python train.py --n_layer=13 --d_model=256 --n_head=2 --n_kv_head=2 --head_dim=128 --d_mlp=640 --vocab_size=512 --activation="geglu" --norm="layernorm" --norm_place="peri" --norm_eps=1e-06 --positions="rope" --rope_base=10000.0 --rope_fraction=1.0 --qk_norm=false --attn_scale=0.0884 --bias="none" --tie_embeddings=true --parallel_block=false --extras=["capped logits"] --init="normal" --init_std_qkv=0.0358 --init_std_o=0.00702 --init_std_up=0.0358 --init_std_down=0.00702 --optimizer="muon_variant" --lr=0.0057 --lr_mult_o=2.0 --beta1=0.93 --lr_head=0.0181 --grad_clip=1.0 --warmup_steps=200 --schedule="wsd" --decay_fraction=0.884 --decay_shape="linear" --final_lr_fraction=0.05 --batch_tokens=[65536, 131072, 262144] --seq_len=1024 --doc_mask=false --train_tokens=675200000 --steps=4493 --dataset="wikipedia_en"
MLP neurons of a small language model. Each row is named by its layer, matrix (gate and up: input weights) and neuron, and shows model dimensions 32-223. Each number is 500 + 40 x the weight over its row's rms, rounded and kept within 0 to 999. Numbers have three digits each. A neuron's up and down rows have the sign that makes its largest values positive.
Before each neuron's rows, "fires in" lists the words (lower case) most often at its 100 highest values on Wikipedia text that the model never trained on.

fires in: "north", "has", "had", "high", "home", "highly"
L2.gate146:497476423535533463456523498525443469470465462547484506503581435484484547528492519603412519488455526412462503504525512535567539488570478480551473449512519505495540542476472506469463454503452532430442425506503522549476501459499477573555499551515526535509527480520549496537554536497519490568489460464540447524565407524537509533544478440411551518534482465511500431554470454475454566530461462480418473497520523464482482521462537504488478557522467473470505504514498504509499438497549556512586540493453501483444485521472515460559391548518464540505481582432565510463507506502462493511
L2.up146:499431492509518516557449527524514441481521517527487519476523545563500513497449460555536512468596482447459536503441426459474501523532500445536569423551474532478502535466474562507532544415460494469418506497496490467521521459508522565450510487473527413503489483504498427481554483486481476467497449505489433551489496516526428604533498473536443562588539488498532473520531403559504526576471577452486416540460579506457447506505477520481475477442450633446517501460490487542474496512509536464537453482543521494494532508451511472512544471523466516561507494496454506447399525525493548467

fires in: "which", "who", "while"
L3.gate501:503458534475496504480483519507471435504453488469580542494536525447530494492487498505567491525515513567496520445444509512542498427587528418511437500536392586494460498475535504557470399444527397484493485494543518474546531497484520568502515473488484491485520494504510490423472535426527504553481510464561523510469504440502438455522437464500527474507529509522478562524445516494511461506488477485502534525544435550569505526475546524521490443450495481486487504480485432551497494499474478497507478515420517512505518452462516486480471487467472558505557543523539491495479475534490520410
L3.up501:511546555460475464461510554470502457491497429510503534431509541501501520466479492548477422476471500524554503489485513527485468467458477469554419416477525533548493439476516550511482505490499548449499451564563473580455439567582483517490434470539543466515553542533524559473505518502460479505501519523469536497427483477452442476460472488546476533447479520458572498547483558504529503513523501544518427518486445447603525556464563510610518473476521524497535466383452538537511499553497534534507531478504539548474591531528475481515460451454511441466588515440469477523488442505477503449

fires in: "other", "some", "different", "several", "century", "further"
L2.gate83:431502581443535539452502451527539475482470477492526527489553475497524483460488546559488433497543497451417507505485513503543472488534482447495494508549472476461522478457598497457443514486460513535489510478535549461470511547495456522455567539543444459466509613474481464507456544491472520521487481535462443502427492490578474493410514488521528504532535516554494512465472526527428415430425393519519488530452513573420510521529544457550537512483532539537478541500608545479494504488408430538492522591462471554538535596491507452412515505429445492516499485535476484527546460543519498464
L2.up83:441508499452571498604505506536506462500536479534518487502557488538524445523527499517457440524509502508506418479460483479530505551499508518560498487496548507479453497469470394527508529468495524467486447536530475414471591489439496465399505474500437490484449552518494472558478486498540558491472453490438556597541507559448484563507477485537500429507459512473527501480530458564441527507489509527477417447507516484569478503535483580481581469438528522539513458543522504495470462479440507568492480523490487496476483564464534485456397491453479483460577437531502504529525471567535508492

fires in: "new", "american", "education", "former", "educational", "success"
L2.gate366:501520589536496532453490468480448508518479535466443494509465473536514529470477443520571478478494469500537486507474556564506502518524549512480422449390465483503542481452490453522516577490538525443507503569483525456532573455496482447547486550473503488498516481459520510466524489527537498530526427524562475487458545515476492439547498559579532491489459519548491508504529491478539470508551490443478579543479468426441502515471535469579507506520507447558439555471490441510451476433510464489491553538466462521514529482540481517486505474514544501514548432511519476541505450457565551483
L2.up366:493473545521507506539511474417545530457484536535509517529547476539475571493466468464519531460461487522486542555565501504435523467492514453472501476420513457541468467456545446563514476525439535515473534509501504480515461529520501474480512431392512504502489522412521552604536486564522479493495524522496500544536556418580525490497474568516514465456508435587519545481481446481540517531580518431551540492518517437454518489470578559510431450488491452507462461471561536453566493487486469490497497547489469537407494493474440431544453467532526479546514433485539557452542485499472489468

fires in: "0", "25"
L3.gate522:577494523529496492419495453495551515536473534497539552519585564548443534555510487541468529592494455537432442541508498484523551496529532545549467441480466542554475492513514467498453544435551514511469466412484498547419538539548470494483491463426454461485495502546485492468544439462491545532515518515374445555553550519508517503502490414457481540508485515512577529496435518552550534476466477523483515503455534463442470435475399552448546491537428527484543528416487421542484525467535499505567459448523487457487531453504404499530444468467495565566535535515505511515475515482553460530
L3.up522:461502424448511552514571494535519425449473474505483522502568500499474508500505581530427532481445485512481508495486513480578472560415448510489569537467555533487488520569528495510489476467508508537482546548497453458465538491522467522459522450460513414504526491509499552471508517487499528490468506516512492479483510495511463523510528499495574485514547569525500517521460483496500477463506515510550516515496488559493413468416506549569508497501521578510520545514512481500510481470560539482452470454548500490541487556446435484458505502422487485472524406480489567450553426458495515547

fires in: "american", "although", "european", "eventually", "current", "african"
L3.gate83:510494539515578473512465517504504431534481519444515529477553535578498500441553462512470496559533450502577498570465464471438481530455504536525484480451524497499471509542530442472511486581444416497532514481550494448464520534503472451533480509531507485502524527516495521555455493467516520439536480572459505464421528506507519498542584536589548501501450510484496519515489497615500462519468500457486438418521456487374523524456481526508502463489546459425534393420498559499553504486512479499447554496572519536547518463411536552466476495527520533508518553513473516524503529486543514489
L3.up83:526513470493431519457471468485596519508526534439566539516516502464561535430535496488513500454536514475508488529452414507542509529566464504521475468568483404516491544512516480496445587511478504486507511524517575487537486485524486512498474389524506526490472500530500510457573502515453490532510493531446481501535578467500530463522507502549487535510507429436534489467507528451502544507464442451442495481382432512495541510499523520602551467523510532505476441451533522497459518495508526486522431529511459561502532502572556499521487432503547495468480493481532547496509409519389470502

fires in: "m", "million", "mm", "medal", "metres"
L2.gate584:476559485464550448541493501512451462476464427413492487485512476585457527504512497506492511514523558455498484512470532514415445428568500521458507499444492436483517587541467549415534514535496501444461507495533502527464436471447442467521518512538509535456482522449540438502487521480511523516464534467480537518468458492467492523507473531503458536461545484573455517572512525592605570536507507433451479519507419541466468492473464500540520536509512527454514499493455499395450441508502559513447522505466467533470539503520498480446487461533523512414486526508490479472538546439503509602
L2.up584:604521409488520414525491506453502529494427412481515414435558491543530481451521560492537462530484514441485486512491480443534485551521514532541503591511518420506494568538549529518489511487470530430396518478485505529489530475558472500466494506512511540458475496500481456492552556490557464460455494502438480539463524447468484511485394584477499548523430507560519407469479520477476500493463540452462516507489427482448488478489439553455527452528504517471541495466506527445481451460537539520480512544506524503479545525442487516512470480510579499489501486519530502566499479422427424527

fires in: "new", "north", "structure"
L3.gate138:392486496501512463525479499430467520501472544477492511534514445485444477396610497492473482450533491478482488529464530541540475490534472540530520485488520524522520453456475499457538578520503546484541393525476546501483470543513507497567519551543546513445422525459546507479464518486555474479519470516491449523508481407598568532532544438532484517497490504468494490514430464493507523527490515425414488608577539456493480450474469474538459471528428451488479420499505472442399451446462469535435490578490477508485478551476572506523491511540460484502484530465492453538534455472510547574
L3.up138:528568497559465548566472471566494503511477482509456466493497471499468562568473496520442490452424544510478502532497497533471561535522579572513525552463482536495469455491468485519498446464488492473549476442515497514484532440478459463464479559560512479527619501522493493574543564538493531470464464580470533583462471458442485575550474527517562481467537558519508540446525489554575510546479488513446438518446516545493591540453494484544503478447485526487469491444492562513581449493526497472566451553584480458458543530511522566511509400459517501528534525470467505481481500418465523476

fires in: "of", "at"
L5.gate267:546517462522531454503476569485484482497445491555577502487492412512419526523513524525537603520417544529542556477509455504473486453497489496552546493579498462544507484478532511577429529469554484459482508474474500500447474494528514467493469516523525516488453497548561526471474538486510418514512483423485489425492487521525464468478497557489555499447512510553522574468453480568482545510482452489541443517585532477517510570493514468495519480456500519496479568432501592452470539539482464502494535568482486466555588526498467556482572498469454491419477527490492437474465555522490423474
L5.up267:506548462452525511547493574450483518456460512496474450415455458566524463520569485492526461533490487502522501428558418475457447495469526487500591443496595560532478525457451477484482497470490508396497544496492538490525473498548515556492493493470518462458463437538526490495489487569444439394501480533511469463528530542521508497501480513533475530558547551458478518502453521516552572553514452507584489574533527465548504467512465492501485453527521521477465511520497418518583468580528481448438570486453511551542499452533452504575545443437493493394462550467469524531530497521514545548

fires in: "28", "27", "26", "24", "29", "35"
L2.gate382:500419582537506462497496518555601458556471452545507440488485493569509431498416447488579442443536464468519512482522484463525499485501471503572535561536520596485442462499486529512559500465498519403512463443404491441502523532515532521458501486508471454472500559499445518497435478465493471507481498535519534504511512559542543505557493476525514534497424501512533441484537511476515489486380510533481494505523504534512490579501531479426532484521540502568491522438483490501467527525474570463465508514452512489530508532491600563607513516474524499422454445483444495548525540527514496500
L2.up382:481519551526488567457472442503486429502459521472511578516519568540436521507455505457525509502526477506551491463507516596522524442482521495424515509495559495434488500520460597537502521453536560489468471519406533513472538445454540492566559535481471498442443539563487473544469520450532491535605420529506509502485500495521470467498563486528474452481484488521501519484519499490475487519510596558556519472567411513543518491483448566442482522512519521475463517485421516476506397507465495462535520503524540514519517458432486439543394511499574536496546503498458433543521511414538506488

fires in: "0"
L3.gate169:561522507548524494440549451496408499518483598450516477499501527473464484525540475502546460472550491498523543452534432561512517500559548475499523494528499479552478376519448468543569471432605509438532521568467463553478477435520466437506591449450492520483454493513514484425499501546575521494494476516425442542492477516534491527511480524476499543441568464521482580423512491469520585505520440461563481510511495479480531510495501464472519558529429549488498496502477511507438547498526547479518544532530525505552468545495411455465522570488496440535480492548550545495503519492578497504
L3.up169:534504512517573507448493562491518542479473467421537554460476545491483596510522576403465489520584482470502521498551542487514499505542561461560453487539541494474435533475511525456475478395544410490457457519442516451429515522490433477483426474489544544476511578483455478461520538496468552499534528519500471430530527545496548570618526522462489481449566490481457496499465473505536492577502502437528519481422449567490451461529492523437538500532460509502480505477502425501486495506506512492577483394549525504475509541542435519488504460484531474508539539491472519467528489543435526499

fires in: "16", "26", "15", "27", "29", "18"
L3.gate341:495513603504559479583543467458463576567513493484524484509555486553474497499516495469500456521556508438529432501486502512525540445505538461464540610532512568501493471536485515530523505517527592457417558449445481512508453517466553554498578497505519459470451437451495552457400497496546617532519474443483494458522441524504474526500535449500497489532530551461507462560452513511520522465505539523454477526465538520468468468545530575479516512531477489486453508465493478508540469495457477527553474503436466470455494499493487410475552538563504535555484455462492417505532464490580528467
L3.up341:525457553488558528474558483439512531498537547496536525545557481510468489523509501472494428409460480540582487454532500522436520520479513480475480428535537489493529462469529428502478429494534480499394487501563593536575485513501501480494512460501535458462560545547516491509519481507487498462479476392546505465459489411548514516508519518483445511528516454518447482542547503502488570513533581551409541544509482529502473485520468537403542504415459456500393452479465517425564478481542539452499524484509493559489459515459450497470503494513524504499541454514477502593481533521557521566

fires in: "of", "lost", "won", "against", "from"
L3.gate413:535487452453538514398486577538503503549562553538522557482458558544515535567485525496520537509481556479510525495459499501459476441479558465511424501500471458471458452543471513555500532547440496471503515459482559552447533514471489541509493520469557529397528527491549521441523475512447536470525513478526463454517473535573540509484463507416508462507493542510481523519487503538511506512552503530507481409473507393489519500548530408562447442472477507525427564525523476517493504530491574510520437527490451457551550480518412487496415519548524538564503577469457422457521576524568453469
L3.up413:508508573494548420561527486470465518496414507513494485494463509518453460518588509417498489462524495506538458448500500474454472466541461461538415562444490538519522536452533534563493522516536471526464517555553530460512487458517475448469569540455475529474543539418470462365514517626521493463476554544467454443537449444465478514531516503527458481535519496500503505459470540533429528546486508511486521486452563590463450452488466506460482461500593561463501474502503475515561570446503481534445510545493500394433537538532530508514511477461552555488478485474474526576399535509471457496

fires in: "which", "who", "while", "whose"
L2.gate481:480444509520489457420425470515497535465502553471431534537480517481451476422527555477552433503517459473503571504500482515507497461513505518481499456518567509518473525550496528433464508456576582463536480515564505454481570442573527469539517522514537545523549485513505495389535558510502451550579492464519488501479517531520385470606459538530524480537561511542509500490440483480464524449488542455449531583513424482531478457512508489494441458481475476466487452507491493462499519520465498542531512484427498456485500511505519523462498549517504600505527460521515481528441509465507487428
L2.up481:543493573460488501552549500542478476461534498510505525502536479464487555499478515502546478496527441560520524469507532494520402471455547519556505534484453593507550527511481521485498472600507472526451439461510514505462532544514524458513531486533461487471536600518501485505510574474522552495430530475512490510492474501478553505486459461543405478514473456406532535461488422485498481426514431510485439506476462496534495515406560576526488477460521500436501520468458534531523464513503525506486525431521516493440570549480496492514485427431460557495464496469564489609431447512495431486

fires in: "of", "league", "language", "new"
L6.gate533:539536529526511457521527511439432477584501549471507554460449463495490484452517525483529492531505535548539472507513527436565519476613514510513444499485504526526481500384553455527434545557550580515493520477478491501533485562507514452493540462531477425453565479463493497474494498515462576499530491471505466542522415482534473464531508515489506447483520592486475457460481537424580526542517507511535434594487488474544474537460483438494457416472505457437494554562523537450442512428490484465540436507510482522492485533510495533496515441436432455498507503533475535524519497460516467477
L6.up533:494461453500463552530426538428502537532505470551534504492510431482516569443469491569476449503489531409494472486449482402508508502434469518469539519527496448517455564441581503529477451531405566492483491447510490463531461507459524550467451498502500459445591501507430480521528519534511497526472531602491347544512491521607488462467538485463511527535456580479530532518529520475524492505607556541452475502525482462468511537538480515493516552516465491518506488529580460502494482444466483463566523503424489436526528525463551483517484413495532440544500509537552480501507517535482552533